MLP neurons of a small language model. Each row is named by its layer, matrix (gate and up: input weights; down: output weights) and neuron, and shows model dimensions 32-159. Each number is 50 + 10 x the weight over its row's rms, rounded and kept within 0 to 99. A neuron's up and down rows have the sign that makes its largest values positive.
After each neuron's rows, "fires on" lists the tokens most often at its 100 highest values on Wikipedia text that the model never trained on. A number after a token or word is its count.

L3.gate92:51 47 58 43 54 44 46 46 39 35 61 60 47 56 56 47 34 53 70 31 45 54 55 48 45 46 53 46 52 60 50 39 56 25 29 59 76 50 42 38 49 50 41 41 59 51 53 54 45 54 62 34 58 50 46 41 46 51 62 56 54 58 37 59 57 47 44 53 56 51 34 44 73 46 58 49 59 46 61 43 53 55 58 68 47 58 46 42 50 49 54 46 53 29 58 41 37 51 70 50 33 52 44 37 66 46 52 70 42 53 57 44 52 54 50 56 54 44 53 56 46 27 54 37 64 44 64 49
L3.up92:51 52 55 34 59 54 41 42 35 53 52 49 52 50 58 23 47 39 50 39 60 59 58 61 54 39 51 75 58 57 21 54 52 27 41 33 61 48 40 30 49 46 48 57 54 73 35 50 49 61 62 46 62 54 52 49 46 60 62 49 44 60 57 51 59 53 50 39 52 49 53 44 54 38 59 44 47 56 50 47 55 60 48 48 36 56 51 48 44 55 56 24 52 46 80 45 41 57 35 47 39 55 61 44 61 41 35 68 42 60 69 51 61 38 44 59 41 62 56 57 33 51 43 40 58 50 52 49
L3.down92:57 49 53 51 33 41 42 41 50 57 45 52 50 49 57 45 45 45 55 52 44 43 62 50 35 57 46 73 48 53 28 48 48 48 65 54 60 59 50 45 37 48 54 57 38 61 61 59 52 56 56 63 54 52 40 35 45 37 54 52 46 34 52 45 55 47 59 60 40 56 50 35 41 43 53 45 43 44 52 62 50 49 41 56 31 47 45 63 46 28 58 50 59 40 63 39 48 52 42 48 61 39 41 50 53 47 65 50 66 56 51 76 49 53 57 55 48 58 43 56 60 62 44 52 55 43 42 50
fires on: "s" 59, "es" 5

L3.gate242:50 46 52 43 39 45 35 53 33 45 78 50 72 50 54 52 53 33 59 52 66 60 48 52 40 59 45 56 69 54 42 60 42 65 50 58 44 70 42 43 50 54 40 66 43 70 57 54 41 66 53 56 43 51 27 49 58 55 43 30 61 46 46 44 61 42 45 48 47 47 45 42 56 65 50 44 58 37 58 37 31 47 45 47 51 55 40 41 45 60 57 38 55 48 44 34 55 57 35 38 63 64 57 55 49 41 40 63 77 56 47 42 53 55 57 54 57 53 50 69 50 54 40 53 62 43 65 59
L3.up242:58 23 56 34 65 55 40 38 51 43 57 57 47 60 49 46 46 47 66 44 51 67 44 38 55 61 47 50 55 55 52 54 43 47 48 43 70 62 52 60 67 37 49 52 50 64 48 43 52 45 43 41 64 43 50 52 51 51 62 56 64 55 48 53 41 33 34 48 67 54 64 47 42 58 56 34 65 69 44 74 44 31 54 39 63 47 48 50 61 57 56 40 39 57 21 43 51 54 54 52 53 67 57 54 58 50 40 55 60 57 39 67 46 42 43 36 54 38 53 57 45 51 45 44 43 54 61 57
L3.down242:51 41 64 65 42 50 50 55 50 56 61 50 50 52 28 46 50 39 48 44 51 51 42 46 42 43 25 64 59 53 52 53 53 56 58 60 44 51 58 37 56 64 70 45 54 49 57 50 66 46 48 52 40 58 37 49 60 44 47 46 50 50 22 52 59 59 51 49 49 47 42 36 44 48 46 65 55 49 58 42 51 59 54 63 40 38 52 41 38 43 64 46 49 47 73 44 40 56 61 48 58 45 56 59 35 43 53 38 42 35 53 26 70 55 61 68 50 44 50 53 43 55 40 44 34 43 53 45
fires on: "s" 23, "d" 11, "es" 10, "ting" 8, "ber" 6, " of" 4

L3.gate317:47 64 41 61 32 49 30 51 46 62 36 35 55 48 57 50 47 38 42 28 49 34 63 46 42 44 47 44 27 50 48 43 46 60 27 57 46 45 59 62 45 34 53 44 58 21 57 23 53 20 42 57 50 47 59 46 75 44 41 58 35 46 52 62 51 46 46 54 29 38 65 45 33 47 55 51 68 48 52 36 65 45 65 52 67 40 44 50 53 41 52 48 40 43 43 41 47 55 48 49 55 50 56 59 42 44 55 51 55 56 53 39 45 56 58 54 48 43 59 46 51 41 39 55 39 47 37 53
L3.up317:73 43 63 51 57 52 61 62 46 40 52 29 53 52 54 49 45 41 44 51 46 58 52 35 41 49 42 48 41 51 49 41 46 49 59 46 60 58 38 40 56 47 59 46 59 49 41 55 55 50 28 38 53 15 54 57 33 53 49 58 41 57 52 56 47 61 35 51 59 63 40 36 54 55 45 46 65 47 50 46 44 57 48 43 52 41 43 50 54 47 54 42 58 39 49 51 70 56 75 32 73 64 46 40 40 43 45 48 41 50 34 56 38 55 65 38 47 39 32 52 51 58 64 33 53 61 49 53
L3.down317:53 37 53 46 43 51 42 44 64 45 42 52 49 48 60 49 51 69 60 57 41 39 36 69 54 44 70 35 49 48 74 46 46 49 39 48 51 57 62 38 47 58 52 41 41 43 48 62 48 41 45 61 52 50 41 55 57 48 50 59 50 39 53 47 48 45 48 68 54 57 58 41 42 49 46 44 42 49 62 70 45 49 72 58 49 44 60 45 42 48 37 56 47 39 45 58 56 55 49 52 56 49 50 40 47 43 60 52 47 48 43 69 39 69 47 47 35 47 66 56 47 62 50 32 53 40 45 55
fires on: "-" 18, "th" 12, "w" 9, "ar" 9, "ed" 5, "ent" 5

L3.gate330:49 54 54 45 55 56 71 49 44 49 65 64 57 66 58 42 54 53 59 52 70 45 55 50 48 51 54 43 48 57 55 55 52 73 50 54 37 42 43 54 52 43 55 53 37 52 61 51 31 37 40 63 49 49 40 51 44 46 46 40 59 37 30 37 51 69 39 56 37 57 32 53 38 47 38 28 70 55 61 39 51 55 56 43 40 59 60 46 60 46 52 47 37 46 56 65 34 55 68 74 44 51 44 41 55 47 48 54 21 50 66 40 58 50 49 46 54 43 42 68 70 44 63 48 34 68 43 64
L3.up330:56 55 58 63 63 31 54 44 57 53 32 55 40 49 53 56 61 55 66 53 48 53 56 46 42 45 57 57 65 60 57 58 44 58 33 74 66 42 33 37 55 40 56 44 59 43 67 45 41 67 49 57 58 49 37 54 52 48 36 52 50 45 51 39 39 47 62 52 40 49 41 64 40 65 30 54 45 57 56 71 52 56 40 38 57 64 54 64 51 74 67 51 74 58 61 51 55 56 58 53 47 46 65 38 47 53 51 45 44 60 66 40 39 38 65 52 41 43 61 47 33 57 53 32 52 49 49 53
L3.down330:37 44 32 56 34 32 44 54 64 45 35 49 34 55 39 51 56 47 60 49 35 46 52 37 37 52 29 45 53 58 52 50 49 52 53 51 50 51 59 56 52 54 47 47 44 62 58 41 52 56 43 46 49 49 45 48 48 56 52 42 56 60 77 64 44 54 53 65 30 54 41 67 49 54 43 55 51 56 55 43 55 38 57 51 47 46 44 48 69 26 62 56 53 45 46 38 49 61 40 40 54 51 59 53 55 55 59 41 61 54 41 67 47 45 66 49 53 53 47 07 45 34 47 70 50 43 56 53
fires on: " ft" 19, "ja" 9, "or" 7, " place" 5, " =" 5, "w" 5

L3.gate367:57 44 54 50 44 52 67 50 56 62 53 54 42 29 61 35 46 53 63 46 42 58 35 66 46 36 49 50 45 48 50 51 29 58 32 48 38 50 48 62 31 37 59 28 45 55 73 37 38 53 43 42 43 48 45 50 52 30 61 41 28 60 33 44 60 44 53 57 51 51 50 46 43 42 41 43 69 49 49 36 54 36 63 55 54 70 59 51 56 51 51 60 64 57 50 44 52 53 42 49 48 43 38 41 59 77 52 40 49 42 60 39 45 66 40 54 61 55 38 41 45 46 33 53 39 58 56 53
L3.up367:54 50 59 47 42 51 59 43 63 71 45 43 68 48 45 56 50 41 50 39 44 51 57 52 73 48 49 48 40 59 58 40 47 49 25 55 48 56 56 52 40 44 60 46 66 51 52 50 69 42 42 52 64 53 51 57 35 47 51 36 50 39 44 42 60 44 75 35 44 49 54 57 29 42 48 50 43 53 54 55 42 56 34 42 30 61 46 30 55 40 31 58 48 46 49 66 44 24 38 40 56 40 35 43 56 33 34 37 42 40 44 50 38 37 35 64 58 78 42 46 48 59 55 43 42 30 50 52
L3.down367:41 51 56 52 58 54 40 49 43 42 80 40 74 37 43 52 55 47 48 58 75 48 65 43 31 58 39 54 55 57 57 36 57 57 62 44 42 46 46 36 48 53 56 46 28 43 56 59 45 46 62 43 63 51 41 43 58 49 57 42 51 46 43 65 38 53 35 53 48 49 56 39 39 69 52 41 40 42 40 55 51 57 45 62 51 51 58 37 49 70 50 56 31 47 69 46 60 52 50 44 48 37 57 56 59 57 40 43 71 37 53 38 52 55 64 45 59 40 54 63 42 54 57 37 40 58 57 40
fires on: "t" 25, "ut" 7, "re" 6, "lit" 6, "e" 6

L3.gate276:56 36 38 51 46 46 51 51 60 52 54 55 58 46 80 75 44 41 55 59 62 30 61 36 44 49 60 43 59 52 63 45 56 59 37 37 55 44 65 45 65 57 40 49 51 42 55 50 56 33 45 46 39 50 44 27 39 44 32 58 40 81 44 77 68 56 47 63 34 44 58 50 70 46 59 49 50 53 51 51 39 52 49 48 71 63 50 50 52 48 56 58 39 40 46 57 40 51 56 65 41 50 52 54 52 55 58 54 58 56 51 53 53 46 43 56 48 56 43 42 61 56 38 55 60 41 54 78
L3.up276:55 70 50 41 49 39 34 47 53 57 56 39 52 29 64 54 55 43 43 45 46 63 48 52 59 48 47 50 51 53 34 52 57 60 53 48 53 60 62 53 25 61 47 54 52 47 57 47 57 48 40 52 74 54 40 39 48 38 38 52 40 53 46 29 56 46 47 41 37 34 40 65 50 42 35 49 55 55 63 50 42 42 57 56 69 45 62 56 41 61 42 52 50 56 52 15 51 40 39 53 48 57 44 56 49 39 41 48 53 62 50 49 63 57 42 51 55 48 52 58 51 39 56 55 65 40 41 61
L3.down276:48 48 55 55 47 54 42 67 36 46 69 51 59 40 47 44 51 41 45 60 52 51 67 53 25 60 49 56 56 36 36 64 64 46 43 39 40 39 45 35 56 42 50 47 64 62 59 48 44 64 76 53 48 46 59 47 51 64 48 49 60 39 53 54 44 48 50 55 43 45 45 50 58 60 65 66 43 52 29 32 55 38 43 55 29 38 41 51 50 61 38 40 42 43 43 59 44 43 55 41 40 52 40 42 74 50 56 58 59 44 37 55 58 54 47 62 35 52 56 43 32 43 61 45 46 60 42 37
fires on: "a" 20, "an" 14, "na" 11, "ñ" 9, "ra" 9

L3.gate28:44 49 28 42 45 52 52 54 51 52 35 32 44 46 45 62 46 52 63 29 49 50 40 50 45 48 37 35 55 39 57 46 33 28 45 49 38 54 46 43 35 60 23 52 52 43 75 41 54 49 48 38 45 34 58 56 41 51 35 35 51 43 27 46 42 53 48 40 53 36 58 47 55 46 41 67 54 50 36 41 58 54 57 55 45 66 51 53 37 47 53 59 39 51 48 35 67 45 66 59 52 50 57 56 52 49 60 42 67 37 60 45 44 71 63 64 61 23 48 42 64 45 41 39 62 46 38 60
L3.up28:56 41 53 37 60 41 32 50 32 57 54 45 42 56 46 54 54 53 41 46 50 32 50 45 57 68 48 63 45 41 37 51 45 40 71 70 46 64 55 41 61 60 42 60 50 59 53 46 47 47 46 56 64 50 58 43 70 53 47 38 45 33 55 53 58 39 56 43 34 70 39 56 64 51 41 58 45 40 51 48 56 41 42 53 66 53 61 52 47 46 69 49 47 56 35 45 50 46 53 60 44 59 46 68 45 35 38 42 33 42 56 41 62 74 47 53 36 52 60 62 69 42 52 53 64 46 45 60
L3.down28:46 44 42 58 54 39 57 68 58 52 57 38 65 53 49 60 54 43 64 43 32 42 40 49 41 48 54 35 53 60 50 41 30 45 51 63 51 34 70 57 51 45 70 49 36 59 52 48 46 57 35 65 39 50 25 40 50 35 52 59 31 57 56 64 55 58 61 37 54 56 60 54 53 27 54 68 48 48 51 44 46 58 67 38 39 56 40 45 66 57 45 49 52 41 55 53 40 40 52 56 67 46 60 52 26 51 53 69 50 45 49 45 57 39 48 55 48 55 45 41 57 67 53 27 59 64 48 57
fires on: "ac" 23, "c" 18, "ing" 18, "tic" 7

L3.gate342:57 56 48 47 43 59 77 53 50 40 30 60 41 40 43 58 48 60 52 59 60 71 50 33 49 40 49 51 33 68 45 33 44 55 78 52 27 44 63 65 53 52 48 60 52 53 40 27 43 50 43 47 69 46 49 55 66 65 56 50 37 43 38 50 50 60 53 33 48 59 52 57 57 48 57 42 50 54 61 37 57 43 52 55 42 48 28 56 57 53 49 51 46 28 62 41 50 58 50 48 54 49 44 61 29 48 48 40 49 51 53 50 58 41 55 61 35 60 58 57 44 27 63 43 49 47 62 48
L3.up342:40 34 65 49 43 48 45 40 48 61 48 55 43 22 35 58 46 50 61 57 60 59 41 25 61 40 58 60 67 49 52 53 55 44 43 49 52 56 52 44 53 48 38 32 69 45 62 51 39 42 45 54 52 68 68 61 30 48 36 59 56 44 59 52 52 45 57 50 43 47 53 55 43 44 58 55 32 52 48 40 59 58 52 74 49 65 66 37 37 46 33 68 63 47 67 40 53 54 50 51 65 45 60 48 43 57 59 45 36 46 51 42 55 39 53 35 45 42 40 74 43 47 64 42 42 40 51 51
L3.down342:57 52 51 45 50 49 56 59 48 47 51 54 56 52 62 45 55 42 74 45 44 65 47 57 40 44 68 32 39 49 55 54 43 54 49 62 47 52 60 49 47 59 43 66 55 49 62 40 58 62 44 61 47 37 54 52 48 34 49 43 57 48 59 52 47 53 51 49 45 57 42 49 43 45 57 64 38 47 58 52 39 38 66 37 55 50 41 62 51 51 50 63 33 49 38 57 38 45 62 50 54 31 38 62 42 43 42 49 47 47 50 99 54 58 48 44 46 38 52 34 37 73 63 39 57 62 53 36
fires on: " (" 40, "\n" 15, "c" 9, "se" 6, "cent" 4

L3.gate260:53 33 54 44 40 56 52 48 41 44 74 55 50 48 55 42 28 51 47 48 53 37 46 63 60 45 43 42 65 39 34 59 44 52 46 64 63 43 52 69 51 69 38 38 53 50 75 47 52 52 36 40 44 38 48 50 41 43 52 27 47 51 45 48 74 52 56 56 59 51 68 43 43 59 69 51 44 42 60 33 63 83 67 60 62 58 64 40 47 60 67 43 58 53 47 49 54 48 72 44 51 65 58 36 65 60 43 54 38 39 59 47 59 50 42 48 60 49 60 54 61 49 59 43 48 57 65 47
L3.up260:52 61 66 49 45 58 51 44 62 45 62 57 51 61 60 47 37 49 50 71 41 42 39 62 50 43 51 40 44 69 56 47 55 40 55 47 49 52 36 55 49 34 52 51 48 48 53 70 42 44 59 45 42 28 48 68 52 52 41 51 54 61 42 55 49 54 43 62 57 55 40 53 55 67 38 22 62 53 33 51 39 43 60 40 73 55 39 46 46 50 56 60 34 51 43 46 27 46 48 62 29 48 67 60 60 53 47 37 47 59 34 55 31 58 34 53 60 33 46 34 40 60 45 42 54 64 55 50
L3.down260:48 30 52 51 41 54 40 66 46 55 47 42 41 49 62 49 45 51 51 28 51 46 53 48 50 43 42 26 54 59 66 60 83 48 63 35 45 42 44 35 51 62 50 45 49 56 53 47 45 63 54 61 47 28 57 36 54 45 42 54 71 46 62 45 34 57 47 37 45 41 47 35 67 64 48 45 58 48 63 47 59 43 35 41 52 41 49 61 45 56 55 58 58 34 53 51 46 47 57 49 46 45 42 69 57 40 77 51 52 61 54 59 59 41 60 34 33 54 70 54 39 44 53 60 48 46 53 53
fires on: "-" 36, "ed" 15, "me" 5, "le" 5, "d" 4, "old" 4

L3.gate354:64 69 64 40 64 49 53 36 36 67 53 50 42 59 38 49 39 34 49 55 52 58 54 61 54 70 48 30 64 50 51 40 38 54 45 48 47 46 50 64 45 51 55 58 62 27 51 53 38 55 73 54 55 35 42 45 41 37 35 71 39 46 44 38 50 61 39 52 48 52 50 42 47 46 45 38 75 39 35 39 44 73 53 44 63 38 46 50 49 56 44 58 58 50 34 71 63 68 46 43 39 60 45 49 54 33 45 48 51 50 42 41 49 62 61 49 57 40 40 61 52 45 38 43 39 54 67 54
L3.up354:52 46 40 35 43 59 43 34 64 59 67 47 53 45 54 60 58 25 47 49 58 61 63 57 59 44 56 64 44 47 46 46 59 58 57 57 55 73 51 61 54 29 61 63 54 47 39 31 51 64 59 56 41 37 34 58 45 37 43 52 51 56 55 57 42 41 48 60 50 56 63 39 58 45 35 46 63 37 47 57 51 58 56 58 50 39 38 54 30 42 59 72 58 47 37 78 52 53 38 54 61 63 48 57 64 47 53 35 55 54 58 39 74 52 35 58 41 56 62 37 39 60 47 55 56 51 59 56
L3.down354:45 51 50 52 51 55 59 57 45 59 61 37 51 52 39 53 41 38 57 34 63 63 59 65 46 64 50 52 53 50 38 57 69 47 52 50 57 44 41 60 62 52 58 46 62 48 34 45 41 61 50 58 53 60 48 58 54 36 38 36 41 50 49 72 64 40 63 61 60 46 46 44 48 52 50 52 66 56 43 59 60 45 55 52 28 58 40 38 64 36 54 52 51 42 49 47 47 56 41 37 48 55 44 35 55 46 50 46 67 41 64 39 50 46 44 46 48 36 49 35 42 47 22 51 38 38 56 45
fires on: " |" 22, " Platinum" 10, " Country" 7, ":" 5, "ult" 4, " competed" 4

L3.gate58:50 43 39 44 42 41 29 62 40 36 49 55 49 62 37 53 62 48 49 49 31 60 18 47 44 52 36 42 54 65 60 48 53 60 71 36 36 55 47 47 53 69 42 53 33 57 59 32 35 41 58 45 46 54 54 47 58 57 54 51 39 49 27 57 37 46 38 40 40 52 58 61 47 51 52 57 67 58 48 45 54 50 47 47 67 38 55 51 47 55 45 52 56 43 43 38 48 50 58 65 38 47 62 63 47 51 50 60 57 48 35 53 41 48 37 54 50 54 55 55 69 44 50 57 57 54 47 54
L3.up58:57 42 23 54 46 69 43 65 57 59 39 45 63 45 52 50 48 52 39 54 44 29 58 54 50 58 48 50 48 67 57 56 39 62 52 36 55 55 46 45 68 42 37 46 42 59 46 47 58 46 53 49 65 64 39 50 66 48 48 36 46 60 39 54 48 44 52 48 61 34 40 52 72 63 37 45 31 36 58 45 38 18 50 40 42 44 44 54 49 52 45 57 38 47 51 61 41 39 34 38 46 51 53 42 48 55 39 42 47 60 56 45 65 48 46 48 42 64 74 62 32 65 56 58 72 50 68 44
L3.down58:42 52 59 24 44 62 47 49 47 57 81 42 48 55 52 53 62 57 48 49 46 60 58 39 36 58 33 55 43 50 50 45 64 49 50 64 49 54 46 51 54 36 62 59 48 81 58 55 61 55 45 44 55 48 57 48 45 46 59 36 62 58 64 43 55 46 53 50 43 45 38 39 38 46 61 65 52 30 32 40 44 47 47 45 51 51 39 40 51 38 52 64 42 46 50 55 63 57 45 43 45 47 46 49 57 60 50 39 50 45 54 32 48 53 49 57 50 68 39 33 53 50 39 59 50 57 50 35
fires on: "al" 38, "us" 17, "ous" 16, "ic" 14

L3.gate212:54 46 60 59 56 44 43 45 40 41 49 55 46 55 54 65 49 53 60 42 59 47 59 49 38 55 55 53 43 45 69 56 32 28 32 53 62 47 56 39 44 43 32 56 58 43 63 40 61 42 41 42 57 42 37 50 54 40 36 46 55 34 50 65 52 36 46 47 46 45 51 38 23 52 52 78 41 49 37 72 63 36 44 53 43 68 55 53 42 48 53 50 52 41 36 55 56 51 41 31 60 45 54 45 55 71 55 53 59 57 46 45 51 53 41 48 41 67 60 54 40 58 45 48 41 56 59 37
L3.up212:52 57 52 51 51 51 48 55 42 61 24 55 56 55 63 32 44 56 43 49 51 48 51 53 46 46 64 65 46 46 33 62 60 42 39 52 43 43 30 61 51 49 49 56 66 34 52 50 41 51 71 56 68 83 58 50 51 48 44 52 47 54 46 45 46 50 75 46 50 47 61 52 44 47 53 50 42 65 36 53 25 53 46 60 36 57 36 55 43 51 69 45 49 21 60 56 54 51 67 58 69 42 51 44 52 61 55 55 36 54 51 48 57 67 47 60 54 52 48 39 32 58 46 53 39 17 50 37
L3.down212:49 48 31 52 49 32 63 35 38 49 54 62 47 45 50 53 54 74 32 62 50 59 56 62 36 47 61 88 42 57 46 68 39 43 41 54 53 48 45 58 47 51 37 51 56 42 52 55 65 48 59 38 37 53 51 60 49 64 40 60 56 52 32 54 56 64 52 44 49 50 62 57 54 46 63 49 55 53 34 76 38 40 40 47 54 58 38 53 45 49 58 60 48 56 42 40 26 27 59 55 51 47 40 53 59 54 46 52 63 40 66 70 58 64 40 41 48 47 52 74 52 67 42 39 54 40 53 40
fires on: "0" 18, "=" 9, ":" 9, "et" 8, "o" 4, " Ste" 4

L3.gate57:38 52 41 54 59 53 43 50 61 53 65 47 40 46 60 58 43 58 46 59 51 54 48 41 42 54 38 54 36 68 50 50 41 61 40 42 43 55 50 33 52 51 39 52 48 42 57 42 40 52 20 49 45 41 38 55 28 45 52 63 69 51 43 56 52 59 41 65 46 59 66 63 56 63 45 53 54 66 61 49 63 57 51 51 52 48 48 42 52 57 53 48 44 52 40 53 39 66 59 48 35 43 66 50 41 46 48 58 48 44 32 40 71 63 39 53 78 54 50 42 79 32 43 39 50 34 60 53
L3.up57:50 42 40 56 61 41 69 43 49 58 62 52 56 81 51 53 66 60 44 57 51 63 41 43 48 61 57 49 59 50 49 48 57 59 35 60 50 39 61 37 36 54 50 60 40 49 63 43 43 55 49 50 40 42 38 44 43 43 41 45 61 40 38 43 35 37 45 54 57 51 43 39 55 56 56 37 39 51 41 55 60 62 57 47 65 50 63 46 49 40 41 58 54 65 45 47 43 49 38 60 26 48 58 47 48 54 43 46 42 65 40 54 37 56 62 49 60 52 16 41 53 38 54 41 47 50 72 45
L3.down57:46 46 19 64 42 50 63 57 62 38 44 44 67 42 40 42 53 45 45 52 41 44 44 48 52 47 44 66 63 43 39 53 62 60 31 51 43 38 42 54 62 47 41 44 54 60 48 45 53 34 53 63 43 46 49 51 50 68 42 49 39 55 66 52 48 41 63 41 40 50 38 54 44 37 56 48 43 33 24 41 52 37 60 58 54 58 48 50 47 54 35 63 53 61 47 50 52 36 64 32 41 38 57 39 35 49 54 38 40 38 36 65 39 49 60 55 50 42 48 30 42 29 56 56 45 53 64 62
fires on: "n" 41, "ing" 10, "an" 7, "st" 6, "k" 5

L3.gate300:56 42 49 55 52 44 47 50 57 37 51 44 48 70 73 51 54 57 43 39 49 59 44 71 41 58 46 32 26 66 51 60 42 43 41 60 34 39 51 47 48 40 34 41 51 42 57 55 46 42 39 44 44 47 30 42 43 60 46 22 41 38 47 44 37 30 50 55 57 58 35 60 47 44 41 49 65 50 46 37 29 58 66 70 49 33 61 47 44 56 51 50 49 36 43 44 56 43 39 63 45 32 60 46 46 42 60 40 64 47 54 43 61 53 48 52 53 49 51 44 55 39 50 61 66 50 44 65
L3.up300:58 54 51 52 52 38 51 55 57 37 76 51 53 56 53 49 65 59 49 42 32 37 46 64 61 58 53 58 56 66 33 48 39 56 43 57 53 59 56 66 57 39 36 61 45 65 62 38 47 45 42 54 43 38 52 52 50 67 46 30 60 42 52 41 53 36 48 46 56 44 42 47 65 59 46 50 62 56 47 56 46 43 48 48 68 45 35 49 50 61 44 22 59 42 69 35 49 25 36 46 54 56 53 56 44 41 31 68 50 51 49 60 55 67 56 50 52 44 55 52 29 53 43 53 53 57 52 46
L3.down300:34 53 42 42 49 48 33 49 53 45 23 52 49 59 34 32 52 81 54 41 55 51 37 54 48 43 48 42 44 53 49 49 61 48 64 77 51 43 50 50 39 52 57 52 44 73 35 54 41 57 53 48 59 73 57 43 60 49 53 62 41 59 73 47 51 62 52 61 56 41 49 62 47 61 45 40 46 57 47 40 44 44 56 37 54 60 55 49 49 36 32 49 43 60 35 37 54 48 54 48 62 47 55 46 44 45 47 41 44 51 53 54 55 53 50 36 38 81 46 36 46 58 75 49 63 55 61 66
fires on: "s" 49, " for" 15, " him" 13, "'" 7, " them" 4

L3.gate20:52 45 64 40 48 48 37 38 43 53 47 61 61 43 33 55 41 65 61 62 68 54 54 67 50 61 51 46 55 59 49 35 41 54 31 41 64 45 57 72 59 51 68 38 50 47 60 33 47 42 48 44 44 44 44 68 64 49 38 51 64 51 41 55 56 52 43 58 41 67 39 31 56 51 58 62 41 43 51 59 38 35 36 60 44 66 54 34 41 47 42 47 50 30 38 67 52 53 62 61 41 74 57 39 45 54 36 52 44 43 43 44 48 31 39 55 20 60 51 48 49 40 49 48 53 39 47 44
L3.up20:58 55 43 59 54 46 52 36 43 60 35 42 55 48 60 41 62 46 62 45 65 56 40 47 60 67 60 49 51 61 40 55 50 54 48 42 36 58 54 63 39 38 62 66 49 45 56 42 58 42 43 57 68 32 49 53 44 47 32 50 56 47 43 52 30 52 34 58 26 61 62 68 66 49 57 43 49 38 53 52 67 44 52 49 80 53 48 58 36 29 58 51 50 56 58 49 52 48 47 34 38 47 43 51 31 43 33 35 33 42 42 57 63 40 45 34 57 56 41 49 53 40 56 45 71 46 54 58
L3.down20:46 36 38 41 45 44 58 55 54 41 73 57 47 45 42 44 48 61 48 38 44 40 47 44 37 45 53 56 55 69 22 43 63 57 55 59 41 69 57 28 47 56 54 55 52 47 50 43 60 55 46 56 58 62 62 44 51 48 50 58 44 49 58 58 58 58 42 30 55 43 60 51 45 48 42 40 58 48 38 45 55 41 38 46 46 52 45 48 35 47 49 58 66 59 60 44 40 45 42 44 48 40 59 66 40 43 53 36 34 55 54 31 53 34 70 40 62 73 56 43 44 59 45 40 50 35 50 56
fires on: "e" 24, "mo" 12, "ed" 7, "st" 7, "ta" 6, "k" 5

L3.gate386:44 52 50 41 47 65 64 52 42 53 56 52 48 53 42 43 25 42 68 48 55 50 62 53 33 45 47 44 60 42 58 37 41 48 58 47 66 55 28 52 43 51 35 56 38 53 44 46 51 45 35 39 53 44 59 39 62 53 53 36 49 41 37 50 52 60 26 57 65 22 37 43 55 43 45 50 32 44 56 40 64 41 36 40 64 73 57 54 53 68 46 60 52 53 43 42 50 48 47 54 49 59 50 57 43 50 41 56 46 45 56 40 52 43 59 39 49 68 59 58 48 49 49 44 40 49 62 61
L3.up386:48 58 49 33 61 47 52 30 41 52 52 51 44 48 40 49 40 55 52 51 50 47 48 48 43 41 52 65 29 53 55 60 37 44 52 55 55 36 46 36 57 64 72 66 38 32 42 43 40 42 37 45 51 64 61 45 64 45 44 54 62 34 44 55 51 58 49 61 57 25 53 42 57 38 39 62 47 34 46 50 54 34 68 43 54 39 61 61 59 69 59 50 41 46 54 60 47 74 61 56 39 50 40 56 55 36 65 38 55 44 33 31 63 43 41 27 51 58 49 37 44 48 67 52 56 47 56 49
L3.down386:43 53 44 58 45 46 56 66 40 71 49 47 51 40 51 61 40 26 77 45 60 51 55 47 55 37 64 25 40 46 76 49 50 41 57 52 53 54 38 55 49 64 54 59 30 69 47 49 58 52 43 57 58 39 59 56 57 48 42 56 51 57 46 45 45 58 60 60 54 53 42 30 38 55 37 46 51 60 42 37 60 38 53 31 52 49 70 77 41 52 57 42 57 60 51 44 42 50 41 55 60 52 59 50 45 59 54 45 37 64 51 65 60 61 55 52 54 50 56 67 45 40 31 71 52 46 47 61
fires on: "cu" 11, "pha" 10, "mo" 10, "==" 10, "lu" 9, "up" 5

L3.gate200:44 61 68 50 50 60 38 51 48 52 37 64 42 39 38 61 65 49 44 50 51 51 52 49 35 46 55 25 50 30 45 46 45 46 43 61 42 58 63 51 40 54 63 51 47 54 55 30 53 44 67 64 38 57 57 51 67 47 57 55 37 46 55 55 45 58 49 35 40 40 52 55 41 49 43 53 57 50 51 41 41 55 44 70 41 49 32 39 45 50 43 41 44 39 57 43 50 65 51 52 63 70 43 53 45 36 47 67 64 32 31 38 52 69 47 70 35 54 67 60 53 44 55 54 67 50 51 35
L3.up200:57 33 46 52 57 46 41 35 42 45 49 56 49 51 71 51 49 39 54 57 50 76 52 19 52 50 57 57 47 45 65 47 45 44 51 59 48 41 64 60 31 61 70 45 63 45 67 59 47 45 50 38 44 40 60 37 60 50 44 69 36 52 49 50 75 42 46 39 52 42 48 60 62 38 58 62 56 68 39 38 40 54 36 58 53 44 50 50 46 52 56 57 41 47 68 52 50 39 46 57 50 31 43 58 45 46 41 34 45 48 43 57 66 54 69 41 42 51 51 59 51 50 55 47 47 60 61 35
L3.down200:41 44 59 51 49 35 43 54 65 70 42 55 35 52 48 56 44 33 66 74 47 60 44 42 49 39 47 30 45 61 50 55 44 46 30 67 43 31 48 66 45 56 62 30 61 51 52 65 60 58 55 40 40 53 35 35 48 45 40 53 34 55 40 46 60 64 52 69 57 61 68 56 38 57 59 58 61 40 40 51 55 57 55 60 63 64 50 59 41 44 49 49 39 61 43 65 44 50 44 59 37 52 49 40 42 50 44 47 54 41 67 46 50 79 56 50 38 36 52 46 60 37 58 50 29 40 51 39
fires on: " more" 23, " most" 11, " less" 11, "ly" 11, " be" 8